Weights of a small transformer language model: 13 layers, a variant of Muon for these matrices.
MLP neurons of a small language model. Each row is named by its layer, matrix (down: output weights) and neuron, and shows model dimensions 576-703. Each number is 128 + 24 x the weight over its row's rms, rounded and kept within 0 to 255.
A block is one neuron, or neurons of one layer that tend to fire together. After each block is what it responds to, as a language model described it from the Wikipedia text at the highest values.

L2.down93 [ 99  95 112 109  99  90 137  98 100  99 109 157 107 118 146 110 121 134 177 110 173 101 136 164 146 177 147 100  94 130 109 102 129 101 113  84 126  98 111 164 135 125 116 168 134  91 124  83 146 141 143 146 113 132 127 128  97 168  90 132 160 112 172 150 135 134 165 141 118  92  99  46 131  92 122 145 105 130 150 143 170 164 118 146 138 139  93 149 112 141  89 126 108 173 107 116 122 109  87 159  93 122 145 164 167 187 139 146  69 177 112 177 146 108 161 141 136  91 139 133 115 139 116 158 100 124 122 114]
L2.down741 [146 145  99 106  74 153 149 136 159 102 119 129 146 101 137 154  87 113 130 113 138 112  93 138 139  65  99  85 144  90 183 131 129 122 161 150 109 130 122 130  75 110 132 126 141 101  82 124 119 162 153 126  90 106 114 146 110 101 123 185 145 140  93 167 137 153 139 119 142 130 119 105 177 140 155 134 114 110 138 138 178 121 108 122 127 139 134 124 119 161 140 129 107 125 109 119 120 151 108 188 120 124  98 166 132 141 146 122  83 165 155 117 109 132 137 109 111  96 105 110  93  53 149 159 146 151 157 157]
And before parenthetical commas

L5.down143 [ 62  92  80  94 170 131  87  97 165 156 140 181 128 138 152 129 103 165 109 165 143 154 126 171 158 129 126 118 136 124 163 118 151  92 145 142  91 152  94 104 112 150 136 129  97 137 122 192  90  98 147 163 126  68 155 125 127 145 130  89 132 108 117 110 141 139 177 146 110 106 163 113 145 115 117 133 117 165 137 136 185 116 130 138 171 103 151 103 141 132 183 143 113 140 136 136 131 121 172  89 107 156 128 144 149 159 130 156 166 137 122 132 167 119 138  75 126 117 120 137 100 117 111 142 124 139 111 123]
L5.down1568 [110 161 127 139 115  93 150 148 173 131 113 145 121  96 119 155 156 106 152 210 122 122 152 158 113 135 102 112 158  74 158 130 151  82  91 108 112 132 113 126 119 123 112 145 103 136 141 121 146 150 139 183 166 122 177 162 127 106  86  93 147 142 121 144 102 123 124 129 128 137 142 190 167 143 177 123 153 124 160 174 128 138 153 115  95 139  89 125  98 135 113 135 128  95 118 141 142 144 111 110 125 119 127 133  74 167  94 135 139 134 128 125 129 124 135 117  94 107 113 136 134 123 137 130 126 141 141 121]
L5.down1966 [171 157 161 142 119 150 164 116 113 117 121  98 129  65 131 137 146 125 147 110 149 133 133 146 140 138 107 119  93 100 133 104 146 103 170 101  80 133 131  99 121 179 138 132 105 119 124 139  92 113 139 140 175 138 139 122 135 142 129 127 117 111 141 149 118 171 147 148 112 125 158 101 111 122 141 127 136 135 140 127  94 147  88  99 123 164 155 136 126 121  87 117 166 159 134  75  88 111 185 115 138 174 170 126 127 121  98 110 139 122 107 157 130 106 128 107 129 165 179  89 148  95 151 106 122 160 135  71]
L5.down2123 [129 135 126  82  67 173 140 139 135 116 150 135 108 132 174 163 145 136 127 106 111 108 127 167  96  97 129 165 142  77 124 144 103 156 189 145  78 141 154 114 135 138 167  80 102 158 151  91 136 123  70 118 135 135 117 146 155 141 110 112 135  67 199 159 149 102  96  98  90  96 158 102 144 144 103 115 117 115 118 153 139 126 158 102  68 113 146 103 146 155 142 138  86 101 106 181 169 131  99 140 188 127 152 148 171  53 111 109 142 138 130 142 142 110 122 146 136  94 102 132 113  91 136 111 160 169 148 107]
Separator after numbers

L2.down274 [144 106 111 134 128 141 118 120 131 139 134 140 109 125 180 143 127 109 129 134  97 149 152 161 188 160 118 110 151 150 107 141 140  96 114 126 124 156 115 149 118 144 133 165 103 149 156  80  98 134 127 108 124 102 100 116 146  13 104 128 167 139 163 112 126  97 149 135 115 121 114 106  77 108  74 134 134 127  73 104 139  84 140 139  97 108  91  86 117 155 148 142 132 109 125 140 112 108 139 107 122 138 117 152 144 121 150 113 132 116 143 115 107 129 178 126  54 125 120 175 103 134  90 137  99 203 133 155]
L2.down1568 [156 124 139 119 169 140 140 170 123 115 132 113 147 156 101 136 131 107 144 136  86 188 132 150 134 128 101  71 111 131  85 104 111 131 133 144 109 112 131 178 101  96 141 116 124  98 125 116 122 139  61 140 161 142 151 157 129  88  87 136 125 132 142 127 139 118 127 136  95 146  79 148 146 142  61 130 134 121  89 109  76 148 136 154  95 136  97 163 154 130 148 124  86 133 132 153 153 125 140 113 125 122 123 164 147 138 124 142 138 124 127 134 115 133  87 169 114  99  99 115 124 142  87 123 125 155 125 160]
Comma after a noun

L5.down423 [126 141  95 112  92 152 144 144  76 137 134 122 163 148 127 121 117  98 153 128 103 121 117 125 147 105 114 140 125 153  73 121 134  89 106 135 114 135 104 114 102 169 132 174 112 124 140 103  75 172 146 137 132 143 157 123 116 104  98 113 115 103 180 140 103 123  88 136 132 150 112 106 107 133 138 113 137 153 105 154 135  73 107 184 158 152 124 134 148 132 129 157 109 152 111  98 135 131 150  63 161 109 115 123 117 113 130 114 137 179 140 130 100  99 139  92  82 153 148 136 115 135 132 121 164 142 188 115]
L5.down696 [136 138 131 144 152 152 152 139 151 155 113 132 121  91 150 105 141 137 149 105 122 136 139  97 152 156 120 136 125 133 153 110 113 155 133 131  86 121 110 132 115 117 113 168 127 106 125 146 130 111 111 129 148 165 131 135 113 122  82 113  79  89 147 115 136 135 126 170  92 141 124  94 139 114  99 135 116 105 149 142 125 129 120 169 109 121 152 134 138 120 108 119 142  64 105  94 117 138 124 144  92 140 134  85  74 138 136 149 111 115  89  94  72  87 117 146  76 137 120 119 132 165 133 181 122  85 104 136]
L5.down1312 [123 138 121  71 112 169 137 138  95  88  93 152 163 125 137  96 116 157 118 145 124 146 127 143 146 166 121 139 130 207  81 137  80 104 105 138 110  97  98 141 134 139 143 163 151  99 134 160 137 134 148 100 121 125 149  82 110 147  87 148 123 151 213 139 110 206 127  94 122 113 145 122 108 158  89 178 121 112 118 136 158 114 134 172 128 146 120 100  96 104 112 136 113  92 117 148 146 112 128 124 115 111 162 174 156 134 134 137 131 150 124 121  99 128 124 126 115 140 120 144  84 156 103 142 119 117 125 138]
L5.down1624 [136 142 124 158 171  95 127 172 134 114 162 143 138 131 135 180 109 122 110 145 163 131 148 155 138 125 133 121 103 133 126 102 136 140 148 161 128 124 129 140 161  90  94 106 166 105 139 133 145  97 133 121 163 126  86 146 107  83 138 114 148 134 162 138 144 164 125 123  79 153 155 123 148 122 117 152 134 149 129 140  86 146 120 114 140 151 122 161 140 155 135 111 125  96  97 138 141 121 138 117 112 116  88  81 109 188 131 162 108 129 132 138 115 107 153 128 106 117 139 134  92  90 145 147 119 123 152 128]
Word-final agent suffixes

L6.down226 [140 145 152  98  92 112  60 146 154 159 127 140 144 185 121 137 134 110 121 128 136  85 157 120 132 143 166 146 143 126  77 132 108 130 124 107 144 133 151 102 166 139 159 170 122 113 132  64 141  98 147 178 139 151 148 188 129 167 127 126 137 175 130 100 142 121 150 153 153 168 114  97 150 110 110 152 131 127 136 137  86 100 142 126 143 133  97 141 146 131 125  92 113 148 159 112 108 166 161 107 133 135 123 141 120 137 149 115  96 131 128 167 111 117  89 130 112 146 166 106 119 125 101 141 159 120 186  86]
L6.down471 [139 114  65 112 148 117 117 160 132  86 125  92 102 150 109 124 120  86  79 136  84 119 166 142 113 147 146 116 118 129 133 166 124 132 151 120 111 134 137 122 150 152 165 154 114 141 111  98 134 137 147 118 155 131 113  88 121 111  86 128 157 109 120 128 157  98  79 145 139  67  70 140 139 129 148 118 154 166  90 116 128 115 105 130 134 170 151 119 129 138 114 121 158 131 104 114 110 137 143 185 150 112 112 130 112 108 134 129 148 115 185 136 122 102 147 113 143 167 120 140 124  92 100 146 123 112 122 106]
L6.down585 [149  72 120 140 116 137  98 191 155 111  92 129 118 143 137 105 116 158 148  90 142 123  81 128 129 147  94 108 119 115  92  99 116  88 183 131 124 127 129 126 139 117  81 146 115 126 133 123 149 133 150  92 116 128 148 126 152 127 148 154  80 145 125 116 136 116  80 120 122  99 123  82 104 143 142  87 140 110 105 159 143 126 167 121 134 132 151  92  96 113 119 153 121 150 116 152 136 108 143 171 132 123 194 115 134 132  65 125  85 154 100 126 135 157  80 119 147 121  58 115 132 167 138  84  78 142 134 165]
L6.down620 [114 112 123 113 135 179 140 130 142 174 119  90  99 166 170 135 136 138 114 143 106 128 134  99 112 109 128 131 102 146 154 113  85  99 165 120 154 121 105 113 119 111 133  90  97 115 147 138 147 104 134 150  64 128  90 104 134 129 118 131 101 127 122 172 138 151 134 163 140 119 103 115 148 165 130 113 115 142 133 122 181 140 128 110 115  76 120 154 158 136 193  84 137 137 162 128 102 112 205 126 161 126 146 120 134 168 166 117  97 120 146 133 127 129 119 140 154 127 116 114  86 161 135  88 163 127 128 132]
L6.down1186 [139 100 109 124 153 149 145 121 142 179 133 135 123 161 103 103 106 154 158 104  91 139 140 178 107 141 164 116 129 134 154 116 119 128 115 152 131 126 139 137 112 155 165 127  90 113 135 109 101 137 141 139 139 121 137 128  94 114 164 132 104 144 171 106 148  94  82 115 123 128  86 148  84  94  86 118 108 128 124 144 118 157 133  91 137 116 135 109 110 147 137 168 113 126 128 117 135 158 118 177 138  92 146 110 180 138 104 147  84 146 132 123 128 146 131 122 112 147  97 122 103 105 134 120 116 140 115 142]
L6.down1466 [165  91 130  98 130 129  75 143 127 116 135 120 122 115  87 146 115 123 158 145 114 123 131 132 187 109 105 123 115 114 113 152 152 122 145 118 115 119 127 111 110 152 156 159 111 157 134 144 128 136 127  34 148 126 147 107 167  82 117 118 179 107  87 121  84 124 103  86 121 144 124 117 131  91  80 106 163 156 121 105 138 122 125 118  83 117 137 116 109 160 108 114  88 158 122 141 153  87 143 110 145  96 154 140 131 153 182  96 161 106 135 109 128  81 152  90 123 159  81 161 125 111 108 127 151 135 100 110]
L6.down2022 [131 116 115 167 116 133 116 152 123 131 134 127 135 129 120  98 126 108 160 140 163 153 115  99  91 134 158 140 130  93 151 104 134  92 113 145  86  94 129 128 185 136 113 127 124 100 136 102 120 145 138 127  99 115 149  91 106 104 105 133 116  90 126  99 130 137 107 124 143 137 116 116 146 109 168 114  97 150 127 154 130 161 134 162 129 120 128  93 171 174 142  87 123 144 153 115 143 132 166 150 154 101 123 144  94 116 111  90 115  96 156 118 139 156 114 122 105 122 114 115 109 115 163 172 170  98 145 156]
L6.down2126 [120 129 157  94 103  99  74  74 109 146 109  98 138 159 114  73 136 128 123  95 110 108 118 166 125 148 172 129 127 132  89 131 139 126 123 138 134 150 134 124 143  99 111 123 150 135 110 128 129 126 126 176 125 109 120 120 132 135 137  95 146 161 128 130 155  93 135  82 138 148 114 147 116 118 137 163 121  97 126  95 129 124 148 123 155 144 110  76 126 140 133 167 111 112 163 121 142 135 118 140 116 107 133 130 148 138 127 153 139 116 110 190  75  83 114 133 131 131 157  79 129 128 134 132 158 141 129 150]
List-field separators

L6.down779 [145 108 137 142 152 154 139 148 167 112 119 117 120 144 142 179 131 151 122 129 185  97 179  97 144 114 132 103 140 142 153 121 125 141 105 113 113 136 102 134 119 105 135 120 134  86 123 115 164  99 156 116 147 178 106 131 141  80 157 119  75 169 106 132  89 149 120  58 107 144 133 123 132 118 105 122 161 156 107 120 129 164  75  97 131 139 156 138 190 166 140 130 172 156 142 182 167 102 103 158 123 134 118  91 145 143 134 139 136 132 131 122  98 171 137 125 157 143 102 120 152 104 110 119 119 155 138  95]
L6.down944 [115 120 123  91  71  96 141 150 110 122 113 127 107 117  84 144 122 105 100 180 150 161 129 159 153 135 125 126 108 151 162  91 115 101 130 123 140 113 104 121 114  72 137  88 141 135 139 115 149 143 127 135 165 105 145 105 155 129 104 132 171  99 164 138 139 170 105  73 146 116 100  91 128 116 121 187 130  59 147 168 108 163 121 107 119 111 125 104 145 155 115 131 101 107 166 105 108 109 129  88  91 143 161 142 103 156 122 118 136 123 118 157 134 123 141 109 155  82 122 120 137 188 104 123 132  96 136 157]
L6.down1002 [111 122 112 106 155 196 111 152 154 120 135 152 139  92 121 110 144 131 150 172 175 115  77 155 109  94  91 130 110 147 175 123 133 102 136  69 131 127 151 138 109 111 127  64 126 123 101 139 133 111 127 164 144 119 119 111 129 110  91 122 124 128 169 139 156 149 121 107 121 129  42  76 111 100 154 162 148 113 115 157 151 152 136 108 134 168 120 142 136 125 150 105 128 130 113 128  95 159 111 134 100 112 157  87  87 137 162 106  95 132 126 133 109 102 156 107  97 131 144 135 146 104 113  88 158 110 115 169]
L6.down1006 [144 146 143 104 159 151 124  86 122 111  91 120  70 116 154 115 103 158 131 174 135 137 114  69 122 124 126 114 172 126 144 106  61 138 112 119 142  92 112  98 104 141 106 111 150 106 152 129 121  89 117 131  92 132 150 121 137 153 100 115 139  82 148 123 135 152 126 116 102  87 129 117 124 133 111 157 116 104 112 163 118  97 102  93 134 100 160 173 139 119  76 149 129 154 163 142 112 163 161 140 102  97 112 114 131 131 152 141 103  76 137 169 124 151 178 163 116 137 112 101  99 141 128 132 122 136  87 147]
L6.down1138 [117 105 126 127 126 140 135 101 113 140 116 118 147 122 157 135 157 124 147 109 135 148 116 134 125 149 141 139 126 148 139 125 149  88  76 115 117 114 124 110 124 151 136  97 104 100 105 178 115 123 123 125 129 132 186  95  99 133  71 140 115 118 179 153 140 148 139 101 169 150 133 135 114  96 148 105 110 113 148 147 136  85 118 155  78 124  83 155 131 138 127  96 156 116 128 117 151 128 148 110  94 152 132 157 132 133 151 140 122 189  98 111 119 129  97 139 134 149 135 151 107 104  82 186 150 112  96  99]
L6.down1292 [135 149 158 122 148 117 133 106 142  96 132 138  84 147 127 139 199 105  92  83  92 132 166 112 125 120 115 106 129 130 146 122 104 161 123 139 177 117 130 145 102 102 142 127 134 106 112 157 147 100 116 117 151 105 139  93 140 107 120  95 152  97 138 150 126 128 160 113 107 124 136 146 115  96 128 149 100 128 151 145 151 102 111 175  98 105 141 122 124 129 104 147 149  91 107 130 135 122  99 126 118 135 139 143 205 116 102  97 123 116 162 147 132 122 118 105 109 169  79 153 171 105 118 136 164 136 163 145]
L6.down1979 [138 175 121  71 111 203 144 120 126 123 151 172 113 127 118 124 145 134 144 128 159  69 127 133 163  75 146  48 126 148 148  88 121 121 148 125  96 189 116  86 117 117  98 142 106  95 179 105 162 123 135 143 122  94  96 121 122 131 166 148 120 134 134 156 119 130 125 131  94 120 138 151 142 120 129 119 136 129 125 138 149 139 153 149 168 139 148 117  92 112 149 106 119 162 119 112 102 123 118 140 130 118  86 161 113 135 120 143 125 133 112  84 108 133 120 139 104 146 149 139 137 132 106 121 127 150 127 135]
L6.down2043 [137 148 144 141 130 173 105 122 151 113 139 154 119 123 144  59 141 151 146 137 152 115 120 103 137 141 114 194 121 113 121 152 175 143 171 133 132 128 133  80 130 164 106 154 127 123 132 116 142 103 137 124 111 117  94 102 119 108 138 169 161 180 118 153 175 122  86 151 128 121 140 109 107 160 144 153 115  70 151 128 120  89 111 141 173 120 140 117 149 125 122 155 180 157 134  88 105 112 113  80 115 148 141 142  97 104 104 142 144 188  96 139 130 136 107 151 173 117 153 125 100 146 140 131 164  96 127 165]
Comma-bracketed "and"